From a checkpoint of a small transformer trained on Wikipedia.
Training: a variant of Adam for these matrices, 546M tokens, 4163 steps.
MLP neurons of a small language model. Each row is named by its layer, matrix (gate and up: input weights) and neuron, and shows model dimensions 234-329. Each number is 500 + 40 x the weight over its row's rms, rounded and kept within 0 to 999. Numbers have three digits each. A neuron's up and down rows have the sign that makes its largest values positive.
A block is one neuron, or neurons of one layer that tend to fire together. After each block is what it responds to, as a language model described it from the Wikipedia text at the highest values.

L4.gate198:545477564484510479464448454466554463524521505476418469494480446522464504536494533636520492462488510455499447450426520512475523543577512562506464429503524541523508508484457496520536599468475467515555538520524509489521493505515522485566516440520468591432518543515494511477498456529480523495
L4.up198:490512532482504502537373431539481444509509526512470522511545490481492528525586465529496483401488502500540509422504455501468486483499450525533493493573543449523515559475462475526508499537452535514566544459461531499426498528447471516516578489499545578473537512478464482481476508496524528566
L4.gate406:550552559515520555511433492515503461520524452489569462487534481537467485510463534564488486541458503474426451489499540500469442487548475489528543509507534552474519536416479453504530520500436476546541431561495516583563501465514457476543462481443519569461506475474515476438500503502551451474
L4.up406:475499492520509537496538497505441416532509473500499471496479511532498507500529472519499501513515537503514576496555465497444530467464466508505518562552466485565475512517517478495626505523526481515508512484537503443495503443475519489484508497527487531521466514508507439572539448473534502610
L4.gate506:529555477530540478450484575497431452559549532506516541486492484505493402549538496488530417538557509571459541443499527459501465481511515453493444476474521522574494531517508513517523586473512515548433525516592547435516479505480423507490485481519556534495490482512467480557528440528519511555
L4.up506:515516525482557508483510500524475501461505444420421447508478481510526557580488499486521463501449482520495497540445544581512493573531493468523492497482487531607440569491490467534605469574529478511437495541530540496539531594569544521507501550435555566513489499559463489497537507446568514491
L4.gate1090:537540512462553539512433465474450489501488486588503455517446511447479510544557459563512472549556505587525499487464535481463506512533461478463454487527526553532568468522536547453523526465479447566501501487527487459569476544482532517470464557514542581494478510490514469509556508544516504509
L4.up1090:491543485432506567537501433438496482506507469523435513437520497454541548589497484543506482508561466565481466438476498454493536527496526420439485468480496529569516518453524489470521570484426526537491482498546505479538539593498496523460434535542603597553515511489425493492557550489507458489
Verb endings after infinitive

L2.gate1171:494556527471481518513364429423462415595523512449482533489505483462572447492505503592506574511462465511487473404459475530516535508463452475468451537507426511523510536512483535517458515472527452540438507465489466534472543438534473492516508531496487515480435529488499488486519555504518505498
L2.up1171:498417539522609493482505417469496451488503441416608462460537449472502538452493483558530531503551433512510518467433525570460582471440481439504545454528496419590429540467470523484492590547537478520535571499478515490508480512499508445459505544451568459514488445465391499534477559535487503493
Word-final completing pieces

L6.gate83:466492525539527475431501502523470533413445482415492457538520469575513449503519536513449555540551510492433507516452476544441444480520440522456512590571500509500510536484491509503498447493563468530466556472491522526523531471495460586542508501472576543477525454560468542531471528458528471522
L6.up83:536524498537457412549535470456481416448510520544521463540415479487479512389495510476490537562496496509449507463422445511487485525415525502455484483445525497464452472489528569417412572487496533505445491448568493498553516582549511527509538469535524444546454502427473489499470546494479470474
L6.gate98:497600507425422500517496501556480494397456528530474454559532502523469527513551537572506488559509474476527502446485487518521439565509489525486507517559556516516550425585494499511511476529524523607593458489519547503484470474452532478477549537488557466461500482533518468519513444582566532547
L6.up98:467550556597535530445440477452562421565495444516514480459449493529507474547488519486518533533435448496524572483492435455487503513453476443494531559535519527482535478461540563542423472458453452511546554397488459511519515533535461494491513496520487543541472572378412482478501504531550471466
L6.gate195:455575519531542524492458542372501422517454521476507441495506496543502520527511502471526504492491565580502514498479536480413467534541428427599519470547463516533505463477516504550510520456484527510526527552535523517456529421481413474502432563509514495499489569439498532504551426542499456524
L6.up195:522555498427457531481517416512565439474466519519491457503559526491453607503542492504527575396497415499532477512524559470443458513508524512505506522499557551463566509518507495478472523484440538473480543440493437449510437613554499524506489521481527481433510508534516482535535544494539473495
L6.gate232:467524492465550504488486485437509501439516529540467473516450449510494506545521493496534464522386582518501500439527496486418480517447477499526547569490470457592564492477555549470552510481544512520465494475535523533532476514573476527449467493465486504504521474433458550518463453519438506437
L6.up232:501492418431528494504505515511555575498542529512533501477532479539533540545527501511483473484485534602495468459501566530470472467457523534526544564439508440565524486500515544527539563563526513488462522477572494451539488532525444515448483429566520493520445519511460495491493540508458484495
L6.gate255:477505464487514486504583503603497529439483526480494469600484495438397520446554503523518503483531523541431509478464563585488458564533501523444559544467471460532425540551521439512477508503443586541496449472476467491545474540488458564482524538505465447475436503506572450443498496517506490435
L6.up255:585543429513576470538493456490492478439492566488528491528505487539526506505535451473461536521492513429534475495502508506534459526382531458507522469422537436460484585535463449487500487447502478537462525551559525533532491574456517460480523463441502563459512522521513521527526473458495572522
L6.gate422:506547476470503505519491485475492519504462495473524490530533498452477481545523476549493451510544418479482450463520509517536520460518503537508469537569475498563475545552538527555525545548495555484563528475484523516523508533451466511462519595519420539454428554494505584484508445534471458575
L6.up422:482534554526420423490461401487457566492527419494475560499491541533504541525479471479520520525425507496415498467554467502513481507424517491480497499593455474490437519491520540528472506465509553530522507473450525465492543478490460495430459500530457442443476505452464544523561565497503449454
L6.gate482:535553448488431528444542448463555440551545482525445407528444511510453474515574473504552456462477492488488548508546554484516466508528527521525524548498514496490507452538540523510564508467397464495450485452469534478559492543427466518497527518514527513607467577487456449470464546554441476441
L6.up482:501509513541507501560470524450530519518455462496562509479555483478503478476500421501531461486454598480497451612473519532489506541480539474540473421501530575519459516465467570505494604555518497450559534490394509527518572484532470456522544503454497545443567444548479451433476487525485544478
L6.gate515:541510536533495471474479438523450539497422468505493536539505463470454551434524454470508475410512509537460457461485540466445471520510469482485540604475590499454527514439496579441493526589442561445507483499484479543550517517529479530475601536516540570521440490475507498418429443526460568461
L6.up515:484403462467490538455500467485469473482496519439511457498489550436511472453509475514550506427483510463566461605537533518546543435499499518531533584442503460584460541552471537509516534482536542503524466486479472469508479524502544498522519483422490489459473461526534438464528480505495416518
L6.gate636:550519563454464495480570490454498534467458519472490471519485457493486466513604535477516619580489430525548461491466502475486425526558491476476502515552571475473505547446474555454543477497520527460533420476448511551536528494532492522408484559543497497546484473458535465479468503520547458462
L6.up636:506537498561503538476484504494506500519464546504477555464443585533513516549519434462496515477459494474439539492465576540449549556482590516473496482510515577486490437483555557432538492552471549479493420451443476550488529540473530507490544513562468465508611538477505499484518537486420521492
L6.gate648:450464475527591485469460456498519472480434477422528425549532501485567501486523550518500485488494543623551534518455457550520456537435459527507506538521631520497520529509558526432466538453494484477516529433472472491510488539531457536517446460533485502509434529483451376543496534493510469472
L6.up648:463539496459530529461497470559525552535573496513416552529533511504435472464545490501529484362449503500478526417451531497521489522504538538580499477493472531577512405543553468499484514425499501511477483458470451497463510534502511447534515511479435546519454492521505501473510518527413497470
L6.gate654:466501531434501534465451510481500461465507440501515442511530544558402517572526501522539498566433483477504573425513496480428545581436503465543525525512507518465516482554465502503544484502502495506532444429476483495534508475514516552544556555465540540551439467552425548536536442526535438518
L6.up654:434537553527485411495504536477489469536522484445481491548519525503456508528528487479509501495497446443502578531367523527491529538458510547474510486535517563463442548492508526488521545521559520443475472458517507474561527515460616450432504467513496504490485548474499527538542459546521439503
L6.gate939:489476470517453458521539532481478511490419517552537412538448539490503567430578423486499566481506501510550523472487447590515486489499516538443471501528445524514611404497413516422498484503489501475501475533455444544514534435485476520499564453460514468476444464509543503515490482505544521499
L6.up939:425473479464439598400497556450470490495473510501541536487461517531497496451530510482510454431507503551603535476566517530469451497488510503547451529467505515475540468483498550503584496489540550478493513509573539558494477529491445517543567509486462457512582459513514525519450554502527534473
L6.gate1107:501519473505476496487503483509498551405583468500485531522538488526437496501511435535481506493478580515492499477475526605497467509483468493577494523572542488427485463475511541534564574495479507548507480450459485525392474493476463493531517521546555467523531511470516507431442428526393522509
L6.up1107:470556446491451494439468453471495434570472458446476503520538552519501490531427502468460500517600515502516507522472535489509463464504505519477509594517440534511455519476500492554534509463498480477484460583499448490521509534543517527524491512526507522523493552456486481517429434500534425559
L6.gate1150:500536513413419475470496499534475438469501451445533564489382531484523486526589464513468492511530436508462487515493578527459469486452426544492489478533592468501537535538504547478555454525524539432484452499472438483483497499538460541417505513485451452476514535567535450507517486535487489456
L6.up1150:474483480468508517508439479438497470531481488534543520444499546519496486454505477498527469451535537413477477595463503462438492507433495412487420532495507427519527519487513469524541584467473502390528543449434465556550540491424547553518541478501475527565524496510440519453465530491402544434
L6.gate1194:518486500513482473477564490471525594528546524569525547536477453554462492509468472479531495510464502457501560531460469511450507495500497547526551530562405519415512499517556523520482497527510523454404499556543517519485427478520458550447505475417499494498513565505584539577444438525508524528
L6.up1194:525454482428526428555567474485554516578515410559458492452495446507566492488486538500524435446514540482548502512534468448462565520490522522549525504442487482481501477526482574495478474490503485378475536506501477525515518548475519507488501535514512483615578512529495500482443469513442578464
L6.gate1229:457463511497507487533389451591459436455518504534506477511481468481507541520454514501512500472471500529485447520475581582447452539479459557557444497554595551469532519598513430535547497481560478520517437485505440529523531513518484573519502559490480468491475488498479522475487447473541429539
L6.up1229:445519507466554483493446450563492466501479595497517518428540499533565502406471503471505481558518486523528487520428422489464427506507500569576486496552459508495449558561513517462473581552561435499535549464480516515494550540475498433512494487447509418537420474515509493539575495508507481535
Career-move verbs, stat-table pipes

L4.gate211:439518521530472447448501460484490470532543494462520484522430490449504456503559409478484486430508483466459477503515535534419450509452466529553491564522502465413491423498440472559543511532497482420496508586519480481505461391503507544493496525501525508538520514501469531510511477463517489527
L4.up211:465532468525475534488442474440463456478504525489443505486568529564600512541540510377442516414535535453451540499554578516513464455512511467478513521598462504439479505541510480478522613488483490491501529500519445546455449517507493501468507485576541540560486458445514570456482517494451479519
L4.gate318:532542483495505470440539479442513584534457520526611523536532493472449484509457532563499514465459520479476449508506499536434418485499406520498493539536491449576548443439526502506486526539543495503452515493528548516481523448557533568535418525447550552518491504463469533528513458497516486469
L4.up318:582476464510488422553567555493543549487488535503523554553484473514505460507389494541525508470530456497500467501468539511477430551476459533472503474496456499555513502448545451488454505500520537463464527440542553479479580472519534518457433525455554589454533483480483509471481514514503511473
L4.gate485:549490466474519414477485449477518586442459496532536501518507515530471479469439532507500549500479485507499433527476534468451443457546479547413532553507500510536533513453535470479479524487477502489480484504577560507517564450546493499533463530459513584477531518448479504545491442504521505426
L4.up485:514442541519473453580496515443533570507512540489516475526496470480403454510440500557505532497521507509501422509483523470458489562459420449455531435534504492574514492446511508466501544513519568509451537492546508487537576471581519474469435559461497543562474500511550485520513552496542434452
L4.gate680:518470536506475473421495496494487447487444487529493438519503515500418502514481534557535493433459500452506435471538525520520487512542527426481512566543528516469563455490457522462470475554477473556499446529402540560554433564530562530568531536534545584458526553519568490503449465495563485466
L4.up680:588496536516534466495505536460538443533476583489462475435423536486477474448373512474499517531502518469488427496510421476543491514447584514452525492489441530473551496537469459534427538472497543498450511493501569526495507534543490533541493420486592478471516490512509549511388499442539478490
Row and section boundaries

L6.gate134:504430439635485519516487481437428478528520450537417491552479501497520550419490471537559481556519488593489463475518503503545514534493463520498543497538493551590481490526496521547516518548484440522491493514488473497470494451431519499495544472512580491474511453561460507544511427479474506422
L6.up134:506465421556534451448474492446484431527565491527504482424443527475597520523500498487533565533440470564392526472499509526499547518515520523555502489493519454500495494519562527497418535484427523536513492434565490542504449451523467415498511529499493552480464539444435500505496539567464556433
L6.gate221:489506408503542495524433430487508491466539506504555447519454509446490555487468498538503499518505562529518512560500497493489553505469515458541521479460484488567509501517484486506519491520533456457488531491528498506501513442484515467501473517496517532480479468528469454504455476526488501451
L6.up221:521477483485461509484479519446445503486594566511444518453467578540508514499473519510484511472514535456461523508484572516526497545466487506515419549480529498512456489495450468526533504467488523488531507532488502528426485522512529455530520524575515479571551538525508432451527490484528507520
L6.gate258:503466519554477458492533483461583495527510464461503518510542508556532460494542442572515515478512504540455562526478553590438500593472471494518506412466516441492497486423489515524530458461571522495487478449515487480473580538619488467472478458508509501530530527521516515402516503469536510512
L6.up258:532505517471492557478468496503473432533531452528480541545500497438479477554441507521508508520471555582531485560553478473471489511455511404500495543490513558511478558528485475539539504448500461516472586513486562465519481438543537499464474504461554557451521552570428519434464460513499547501
L6.gate339:484497480574475456440483502442501561475488462552458475528543485486535479564484426593545488496487465585451470487517485521456518487530484511532554539482471504515557509540467510532505529552506427540492495476488478540518497500513462464555472593415474533525401514445469522488539511587491589459
L6.up339:505482497505505527532500478436485547446585434533460427511550494495570499551447452555498454510463497581458477522479502503481533493449493498514562501475458492569519515505560502564459506523552496527468524438510459497546453552489439509508536556465547482486434527520469538463492484493527501482
L6.gate537:505491463579568474443512514541519534514487468525506488473450499468510509481471546560467521491436543524464450492506590529547485452452469533497541546565549482558478410554486622470509504489466469516446485438497507546616516516502480497461466500436512525483513459541506471464445509487491499432
L6.up537:580464551545390495600505498487472445526483500519485464447529522525565474438485475462530459536484503513417516421575522494507501508546553508454469534518529436549501478605507545541462492455399452569410506479537476491464463515494454463415538514562532584527525500488519508452502519528467561484
L6.gate546:506576402530515530430473449457490523507409419481473453512465494529481585554541457527518551550485484495494506572450411532497501500476512504541513520528567487522555513499516512494528483537447455518472504552492464530519421485556541514497533541395535628446492519491481496513504463506502590389
L6.up546:485430490531477464475544566487536571570425535501510473499426462568485549499527446511551470478518495543439560444441403512462636464516505508512523482511460490523469560633469488429486517537499556516459532494465497533468451471464450450510451487497471572518503516510542538485523516548532509498
L6.gate607:493528527459432555523498485475532426521490497478488445538453451466558485499498474544495478540534542543472515523529525475497465549572527483526488514482562463550549486542486534476472491487514486549459524482550445486512430490511528506530497517497590487492488478490466471496485501489482543483
L6.up607:514560522433540495518476503455513516462518426466486457505559554462478480563505532543499523452482496541551519465414577541480506592494524483530484417564439516477475486426522525455496526502551494484482540404538508485533477554527480509449440409431558545451519446467496468461507549458535457503
L6.gate625:518451493546447489507448559497504527506476509553488451498529480469537457511500506529526533520507464535488551526526462580477551535482510445510540511526520423537522529501434475502508545517499491516378486561515466508546478486497541412452495571577529498454441596460498546476510554550552561532
L6.up625:501535405475447466517522424506533443521534481523414428531488472487484505637514435577495498472446480567364502495457480554523494506499512408523456501499512503575512431501478558591520559497493469481500428504487507519504441543525527440508506463396524455442490478485488515565515498536496528530
L6.gate675:488453506495472377480463425510493546514452545441486507522517488500529464551445478494542534515517448528485442517499522508437526557506501533522464506494497461438531492471493472490523617592546469454525544513469529507530536446562587470494498509421474457488516551491526568484532520544487483481
L6.up675:451408526468457411438541408526501469490487521433431476468551477499470509566513476521510470459550482529481460477495486534507483548536477556513514504480509460493404541508498458464527494524522486492523491501534477443514485476518509486515517575388434476511486517500478500440425552507495460470
L6.gate684:438497445458483448496492484500435505530553452510501505520521538501488504452496593554554477553483531557498389462485474430446547513526508585531461546562529605478518544469502527554498529476543523552465477458542474493473453574509478489570465468545536510516482496454420488479471493526516466459
L6.up684:466560486489446604555544524487500413496539488500408470519561496451569500587457459486510545583376515551449449417508493411586509493525574494518466497561561519572475545535510473437476494430501510650512528496453515497464562572521550473496557466497492463482494579526478501499456492509484464467
L6.gate727:548521446484408505513505476453576493473558417562525465485484484563455520496499520515544490538516516503415459484414563570519513473487506509489477441528461507500487534513445454498526510506592531480470474543510481501583478504489525484481526455469457569558463517445438501489531493469376496466
L6.up727:468504475542570465462422568526526519424474495517505476466470551494525461476433470562506503500537501503470512493478475537563527503500490494512499563562499447576494534429488545574507546526546458577457462545601581542476486463559551508520497505471497451500525511448497553471541507525541458488
L6.gate818:529534557553501522518529516522524477544503560515463545478529483514501465502463479534507499561494491465483493489441490515512528528470481441469473496517490499426435452483499516525490517444525542505526465489539522493474506531556470515540512430527496498486556577561520515514583490494540469486
L6.up818:540548555538475540490464551476535504479463507541504493502482543531530496501429523551465533566484520457478473417507499521511480551480566475487504515501446482453536430533474491500480512419449504519447424473549478603495506538564490506521488469559547445510500526522506508451536521432530461531
L6.gate873:433497454531434526523484448451501457472542487427501459569497364466466480497424506523547553533452498503506541495499523476503435468476447543474413425539570515515535516530533467460498460478524501525435434478534535466449458492492512524476441550466508493471491515535549428510503477546480514549
L6.up873:396491489486591500520507506544545537486550539417556471474572395476533504512452519556519501510437550481460593457474476473549488441482522560506447397517479477553568525508501598524485441492538501493454495519491597452460448467492468553484456488506562468586495465516520436554515481519457525557
L6.gate927:515507447512478509468497515536463453418461469520462473535487502467524528509421447594564482482521509481512491505564482496472475533468482557432528519482474493504498533556484446456477569514460413451448439511590438520527498514486451440546518576443573460487488508517411494548474493534565570609
L6.up927:510451432471547487438564568464512512490481459526524460441517523561511525482470491534540474492522438550491544437473508480529473551499470496526460497522473467488428502488541500493500453459531497475530529488518464498505497502465542418493505485532523526557509553400486501485526463536573460503
L6.gate1164:558535477496428540499439552483490530476442472514519426498538454556472420444506511496533504522476492518444527542440515492471432517471533515507509542523515546510512517438509450488479557522483537513409501574421478559532511541500561515452516458519496492490495536481465503456502498505494498463
L6.up1164:548497458543560474483474514478479496426495485523537458545514512548507493417531498465499507495504509589469577517464493516414543503474480490546514518554553484523466400579508549523469573495512449461543587557495543528513484513573547544450476459508507529520593450521469505468512454475440521550
L6.gate1279:510450551505419494461476478510548526517464499448450466473509427514470509584471535548514478525515468500523562465522506427541451538505479480450459439502495542491501448505507520491483473479471467518473476518548485506535502561532509474410488566453479423511502576534503452471548505443511553476
L6.up1279:463482490467522506516472497516502471476548460489479533491520605490535520490491433521486608547546487553500552493494518524492452509488474489486492481441583510497438475444524591521492589461504510481477489523539475494529500485585546560521546487553542560511486528454492453388533563491515484537
Word-completing suffix pieces

L2.gate670:563530526451477442568472512549482526503522464520470524488497498486487455502444489515495506523500525450418521431460524534503456487453581560512425502492516566472454487492499541427508469428515512585486402483563446501544566573493564516518497520521501588521503517427548522477467529502498453548
L2.up670:511497504516492458475503484525521482528515564556514523459452501523459477475487488510512476532444473433474556506508573500466592494488533529507446542503511511509532552560518507546455486511472461518479527537579439477473522476504412497487333519453493538564443536452516521411511474497485508451
Connective tokens, years

L2.gate896:496460443494457516564486479541450427517529570556540465571492482577492514509474474447550443472453542458486511458521526489517495546439558413410537504459454491471587525511502506497491442518465521507534526513458556430481511491487554471568469472514497521464518503498511523511493501530471510509
L2.up896:475506460563590476438497573418578511565491508469453495443448477459471447504534509477506484375470470465442529451544550557394520511460546519506505506482498570562508484506446529572513575455502484457486469524537465513515497491511523472502533477456471481519541511512541550459503468502491578545
Sports match and score terms

L4.gate452:458505463525508506509458477604518533469503524592447406488465594497474542520504493542522499628502479532486455511476574520493488499530505501562552537543485534490500492552492547499493467465530521537517544425454480473510522549536492547512416534490541503512510540480445518554534446518469471511
L4.up452:494491508589517501467496532470550512483464450476462498557467534501484563480501495473513612463524527527513476546414529482506486468545497523521538505442536540549473508472457588369487469510487565522501574573383548543563491501508606495420521485474475452581454475415563476491493434504482518498
L4.gate745:497493489550479467462442507532515540501501513557544440505480460505502464519521536528525528517464486511416527499461515515497506501513515425490470499499448452530521405481537605429535591493518467501407495477497539513516548487474505487465469509463560503474458476542464500488497554505419466502
L4.up745:477421469550601547493531509500555520512525407508567468514535520504464567601567490525535529490519503522523517521401434525477523486475474463580576471568444470505483478532544471490490497595502513474522474527507476563538528493522536459465508500531510561514492469423465429471462502563474516489
L4.gate1064:424497414516472556514472437493560540460467578532545508530434517493470569486534488482503589499484496513517494547485512534449476501539496456589390587494489496501488473471460584520481514503564471485468534482455463468528478543550508519476568497556489457499531474492481516454510524518525496464
L4.up1064:551455531496510512413552477583553428519543476436547467537524490508538557523556512452508525460574495556492452496519460442475429536519515545517480475514548457508503537590497468485460573545503553497535511428461417555539451458539475494489467560488457475492523576471412435524397537491514501484
L4.gate1121:494516527523502470436511467534480547482550465501519376517567532523534578524497527480470535469494512504454478482458577474541551539448503558527469548560535488455547515491462549463468493510461494480491440459526534535435502494563527581528403544504472577456448464502519493486509519501531533497
L4.up1121:474484523511489478507490527469540522483585521503447447550457552531489566473500494495526501464517534448462535510487518506442474489476562505460511495469446475498520415469569504570493563526542470468490503449450458545536495530477612546416494491462466464494549467408455472480485527493462538486
Prenominal modifier endings